config.toml
num_attention_heads = 6
hidden_act = "swiglu"
qk_norm = true
init_std_up = 0.0225
MLP neurons of a small language model. Each row is named by its layer, matrix (gate and up: input weights; down: output weights) and neuron, and shows model dimensions 224-415. Each number is 500 + 25 x the weight over its row's rms, rounded and kept within 0 to 999. Numbers have three digits each. A neuron's up and down rows have the sign that makes its largest values positive.
After each neuron's rows, "fires on" lists the tokens most often at its 100 highest values on Wikipedia text that the model never trained on.

L8.gate1934:532513525506483517492526523490497531501492507480498559566455513519518546494488510518499525515521458504528543517502519496500498529519456506552493470474503495506508531483565516531478506442505525541544520503547507466492512465522507547489538534433556543468523506508502487540539490547506518510490489477501478490476509511509467511452455512469499474495500512496528496512510496523523499486482522471505509495521496497493468506476509513489488480481464470503516511482437523547520518533498520495470442510503506489531456483502489488531482502455510460505491488525512452478466510495491465454
L8.up1934:494469483517527487513513538516492559522517497519524540502501554501483506471555527511510483518458493475493481483522507484464463485495532527509527510495545467535532543507525531467458503510552488500503521491516506493493531459541504507518498511492473500519492508485488446486498490511530501481524508495503514506511504492455480515487505514496531490521485497506505513452459511512500484513469500481501506506498465486488476452541467472540516526517470513510544482464462504517505520502506546422476475483469488461514485497516484474468468482480533523494505506487488457522502479525530544463
L8.down1934:485554488494500537470484514483492490520489511496499571480508530460544460479509472497490536479513476476502495496508479460494518468553455491471488470479491473497440519466473500521529513473514520478478501505530490512514499456523513507512493535501461445526488499508500514466482484491524490547485503486495473471496527476474516490551475489477457515508492450500489536495503495504500529496497508546491484499495487484515503541536512483503485482503471475496449480500471499517506501510507505542478526544519510487523519462527522476555495503460503476485493502478475451494514482525507469483
fires on: "\n\n", "en", " commonly", " also", "- Website: www."

L16.gate1026:515482520539500492531438459464427495493515460508498468528509491483513506566460482501474528548532517494500485485534521528519510518502480504477478473478497475518536517469507494488475476476524501494450460510473482484470538501485520526507508515501535517477526502479501521523442519488504458502521486513528526515483493486479512544483528479481470479488490476464510511511489499482539519488528486591520501504536505497517510495582490496484536473516527482523532519484512520515523526509490486463497508504474464469542500482559504519526492496500492526518519501505485488495455462469506471455
L16.up1026:466496542503478484512488497534511510487525507497484504474520504489524534488520535489523533480519496564482474464524490487461475502518526505440527460502508490470532521480498449508485477504503462524519500489495515493533498477484517499465510478493496556488486537472481514529458520531548462489521517522491497511512513465483512529516500474535495434507486497476510467488534563505461507516491453549510509492545555499500478451481517531529513512517504493549490516499485486455456527503491503514480516477487520498515491488478525496502533499517500498498506553522525483521505473516506499542
L16.down1026:511453488482495485539511508517482545525499525502513489488478429539485470516471408496519490493518487490551489513490495487487490483502520544531531481517511490464493503488549439494510490501483480496537496515522481509521511501499498526535531516490529480498528516493514524480486528506499550498494475517469504518460497533497527508532523514496506498524509510492511480548504487495502504497496514536479515487524468467518495508463480597518527516466516498511515483541507450498500511517523523529500488470482497530493493501540499531463503517502526479494496477496494523446519524519507530513
fires on: "\n", " F", "; F"

L8.gate1586:533529478557453500500531549483525499549498524507491508575518487477440549519497541520548511476499492526499467457504493503487495502487508500522490508474501483499526484498515483514501492488471535545472510487523508512491558449513498507501541489513530498476499521481498492501521492511510534513522478517482584478512476503528494487482465507465522500488499533465480507484446468524455524449492471483473524534491446458542517477508493481505522538485490522472478492540502505518515452486490495500486446519486503527469520515455496488495470519503507471513491514473488530524496504537499463492
L8.up1586:507508526538476539458507527477536555511519522520502515523511530479492491563531482519505488451521500440513487465517538468499510492480500510483478476505503537505473547499521520481476481475512497494519441516528523499494507486530497482511526508527514510505530521479497500466499479429499497461498531456517519434503437489544548500515504542494522460519475486500510489503479491520476484491498501482473448535519502520566499508532496519586463467492479481496468528506455487528527475508484486519506509506438497509463542489460466514521461566520524475461523532505533492506503534510485464477
L8.down1586:441536514532480533517486523483520527498524503457535515491520515522503524512501520496480472471512509507526443500499445514512494486526512518508462475472495479524472489521522459511497485471534470517478485523514508507506540470522495483510492479473513493498501481508473492490548505468531481454522500470490494496510476492485513527523504494530520569486484497513478452481487481473495530461446488467502509472528472525516496532488543459538472513534526486448514494461493482528516499516536526527526528448463506485463523555498470540525483543517497503491520520500517499503492529497496484509
fires on: ", ", "ur", "en", "\n\n", " Cal", " Ol"

L16.gate1844:506489481536508522495461552446496537557524508512526458516475472498467474491521498558479494501493502533543489497516491500472526500521495479516481501539510484508474493479516507494522475480509517526470526507493518488498517491498503518499493563501495549519502514504514480523499477473485511495492517524480481505443505490491501495558476510487537521528548454513473540495522468494459492488489535506483502469485492507514480491469510507495463499540516491486507507519478504505486487496506493501467483483548509506534510482464471504519498482478502464475525506522505490500519529485447500472
L16.up1844:491442525497484439508533474529482525463511497483497474497486475504481481482480519503484490509499510466536519456510533498506498524535488556513470458485469492527480471515509505492527484462539512542475496518489544507511464505505472507526485479562514444524448467469542506501517498514460476531499452479467527498481550496464524558521489509495510470446464484467455485525546483491502474498453543507473505520509474522527481519490481530514466456502461497493508510488491528489476507540527495501508522496476503486508496495535464483462508467523528493508506497487499509504506519510550508520
L16.down1844:507512522500519488520522473499472518547506545515519530494542521538523473487521496470524505498502472497505535513537527544448496485526513513507488500487493466557548507528515488514536508516493481503524532488513516524521472442515470489504526514499447518528528487497461544495535525477532470539488490463469473490475485507479463451497490503492472495500475517547501509526479511495510480456494554504471521510547510483536456502506519491526517558545505507496498530472478489534485524486518492532531505477480534458526446490498515531496480484498493483474488469504534476528521514471505486493
fires on: " | ", ") | ", "ing (", " (", "–"

L8.gate1606:449519515478492524483484545501485518491489504516506484508544451531480494491491486533441523516578511504507551510471511499472486540474462491463466537530532477457492502497513513484515516499498495493490498486485543506515506467526506484477485517500480548501507467515479495527443444536474533491477498449505462505516518500448508451525475434524494494477501494543533479426488486465499481462456456490493545491532497490483484479469542505507508517490539498511561515489486483495507536510482518484558493524524484528496481545489491501490525526491467496476470518493505450477471470488510530496
L8.up1606:521518511509461471501506541480520512506530480482513470537458488471482496444482495470467518500503483469529525528479490476520485498460519448466522495490493486513504461517508504500489452515475470500489530447530544496497522477500495446490547528505547437458511531511476506522512512474516483510464466500460488470522481468528551513540507564500492458475480490510505530491526498521537471466508505489508525491489513494523487525488512537477461491507543530522490476516522505483489467477490491491501487492522548492524455438507493496492478517505546487511460526479509506501479515467541522487
L8.down1606:480492501513471450538509513493518473480493496468507528507546489516483488432476543494492510517545494478475501504506469486451530475450506465512534495501512519477466493523486511477500521491476508527520515487548501469469514477526502496534551466492529453471515495508500517472504464478521453531507482506464515459465504466484545501537485523515486482490448496509493526528510497467562493462502489477495537521482509462549537487496511492514523490483526541548512500525482488462455509492497522496528510505481514482527528504511504530485513534528471524506486515454504506494458489491491513520
fires on: " (", "–", "ua", "al", " Ku", " Cultural"

L8.gate535:499480515486494506489541488511510489514500537532494521494476502516560493532522485466471513520477439452514467538490474500479489520512515511490458480511481508496548523495502489479538499502551477513504526488493499493528507512503466495535513492489526536477496482512496525516515475490501504519515559497496537525534462501472498527486554512502520486506474449477540508509486489473547540500497457502490481539528502468498522506491498474500436453459501479456516515519494496488453563525512468474570499502493507474487490455518510511530512520534506509509473475496481506519478506483502485524
L8.up535:514468481487512494511539512491521474477545503525502506496491497490482489523513524480496468483505479475488477505523503522513474528521539517454489487534477551478517499519532490506490528519502484491496444512517469474518469483506461487496498534454500469478474538578463519484473523490484512494517515532527524481499493460487498482459490461467536472493483482488514494487530524502523519495543541497480460559471539516498542529522503501517548521515515493493483470519555544454497507512477563541494495467491523517482499508523496510491516537504496490511482521454518523469503492475504487574
L8.down535:496481477496486497483545527516510504516494479506496547533482435499550446475469529497516498457518475493470498504534543489491552507500533492478495522488467493476522493492493487518466532544504493526478491460466495482511510512495488530475494524493466475572476520598505554563490529432501495485458516468522517446523478516510528517501497489514501480499475517497517524510482552471543494463503461492509456571519500526530429518484495492506487489475479483501488512522554525477540466540483506527514487462468470538494498486496515474497518505514521513502468501509484478484517464488523578532
fires on: "\n\n", "\n", "o", "u"

L8.gate220:505505525480467535550476491505483505491518520478491497491471521477521533500494500513526500509487473571535527531512464513468489574500518491504526541523524493476510518537491519521503520499484513506501488460486459491466522497490472511500508464533493474491521508558512541489523479493477528546488513483495498497539452567496524511481463468507461491538473526516523510481492452506478532502528535523509527501540540478508483491496495478538494555525521540520445471498534537506534512505485489530486495511509474511483483545489474495521521479465508525479491492499512500526474486491507473530
L8.up220:529503511490516547498490456498485512466521507480489526490492514495514559519511480519545475514523516496536477507486469485467564522494504500480581499505511558509513475481448503566482543476525496510499467491499486459532486487500492521495479481517483579474479540544500516515511529457499519517503444504497502512479545548478487472534470520517524514550493508474514501523490484513515521466506508474483464540515533502486516472493492461488484495514498542502500526498457522546496510530506532484497483484450491525475510505505457525568496470488498492516525459515568485487469518542469484491
L8.down220:472538504502511478519493489518484481465574503509508513418523483496469478505457443476503489522481496526545479530513466495501516493494503521524515512497486499480500508497508505449458520515511473498486523491492490500482498472465480478529498514461461517545504498501507537510489466493500494482485506532477504522477482529488512474517489493528548481531467531508483507476517532521518515516503456528532484480502513501501495494531514466528477547567509542443473483518496492481491512524501507487486503483485504507433528521491478473480496472451536490484532489482472503561520499520481507514
fires on: " by", " via", " through", " Arch", " "

L8.gate1580:492529495491515492505471513468535543525537469497493546480484488497530559508483447475501479507437474496536476469500467482506460535513502471524520504534526459525444502460507443469484536473558472491492496516529501477490521414497483510484495497507494497543481504501541514482481517493512531512488508514493537516513507510518499517536465503521477465543500523537510519508506493479481516477485490513468544501511511456537502511448489536494487492509502449524505485480498494549497483490501526497534530489488493527511493510485532497488503521488479535548489500470500524565558526485489529488
L8.up1580:490468511467495521518488508478472498506478509514530500503526479503503509549546493478479495535543507534497496506491502560534497476495494486492489518485503533504435505510549524464521484463529517457503482473493453492503507531472436443434487491524459466500519500492523471490485480547548470502450538525524509479505486464518517532519492490502518552504484535489479475515484525489507555522518473500493554476488468495492478521491529535490506524528515436466503498439485516453501519459519531478519521461501507505538525488488529529527539492500527458503492469525539486483474534542515530515
L8.down1580:509499504493491498489505505488510492486496525481489521487524509522493462474493467510488508489508494519516520487493485500495446503516480471503506480502497529498526516472483498480502505461516522508510485498482515484455486497524446518466502549497492484477487557516460527485491526507542475483487492476518505514445509513533492488470489523480541527546499540524499463522529535490487490547526502458485506520476468519499486476503488553479535508527478495510511505497489489409476550504481460511497504487463509476506491554513505481494507491528461521513518506468512504470504501540484507550
fires on: ", the", ")", ", a", "\" |", "\n"

L8.gate1883:459511488510497504489516510494499496492533578513495494530517501519497511516499463474492510460465503481498462489507503520529472535491489523503515425504501493550494504484492473518487539474489530492464516524487520458450489490456492544525493522480469526457493484536496524548490508487514510459464482493499518451431484484533507539492496479542545554498514533486532493468498483515518499504514463531445503470504500495539519507476479470474473522522540508489480493502473465518536500489528515496521530468491486491501495521560532476523455517531478506475447529503471503498512502510468586516
L8.up1883:517465500494478506506517471472500521492501484521517524485497532523512510470534495489466481517517443523449495489528481513507510502507504532469515479491551503479520517469553536498457538536467490489522517529523476461503533511454479542477523507503538494453461521503466501505498515518498473476484515489487502494520526503533523434497522505526527499478463504491487464511519485522462499456495440488453489503501500524513496475445467505497508507502457470505458470497469516510452503502493524482551497534563469487446491472446510488505544536478478477486499526485505472484530521496491522547
L8.down1883:515493481491492481497543567488528479487509532509498506464504463479552498479498552449519495504482483518483506470527484500506516510481529555515483513470456503503463476469520505492546503494493483503489538526465488516494468474515537495484509489531467498495507519497503527491510487503447516484501490465506496514498507490490505537497495541484466476474524512497460504478466512536507511463507498518492507512470468538492458502484500453504490460520447500531486506519510542476506496496470450494537541543454488491493492510466461522451471527488505516478510481487480534524481494461480495495
fires on: "\n", "0"

L8.gate1209:486534548510540487485484559497526528483487492526528520512464496501479522487505511527544481527515510521501491482494492503499491501476482489519467528563529510483513482473473496482539489505521516436447497492497500497490512496535495467489455520451453560477477518510477513468520474510464441489446470527514512535528512486543453511463530493545525515492494509539483496471484494516502460513541485500472467523492455467498508511506518504492511488473503498507466557512496533515539538509532486540512510495517503442496511504510478474504465464529492483523523481436432519508492471529487535465
L8.up1209:450445517459497475493483492519494499488532568497472512475532472512536462492459513483456454494490486506529511481511473501478488554545523488513472501517519522492479531487466503545486484475475551505489517521513519473501542507492492502484550521479498517450496513484485537486519518510501539475479531513495546489502521520523479521496508511483520550504479469517479508484511537486522496491524517461487501490531503481492490513487506507490490431501513502515502521479484503468503512536446519520512509506502475503476467476418494510454443492511505481515513548469488473503479479501508527520
L8.down1209:486479505464530468473486508531498572509485522485498500524469514545505505524495482493487461470499488496521454487503490509468502494545535443486511489472534480543521488481501478506495499507503480491470479501466558448487540509496505470490504509513486544491451476477492491495493494525480477463471494542505498524539511486529516498490500543507521469497486492508507517502460500462484557448505475486513499535518485480435497535489497531518499510468489533509506488502500539495500536494479457482501462513510523503513509468450522478434494473522484490521498452524470475502535468498481507502
fires on: "\n", " age of ", " in ", " household"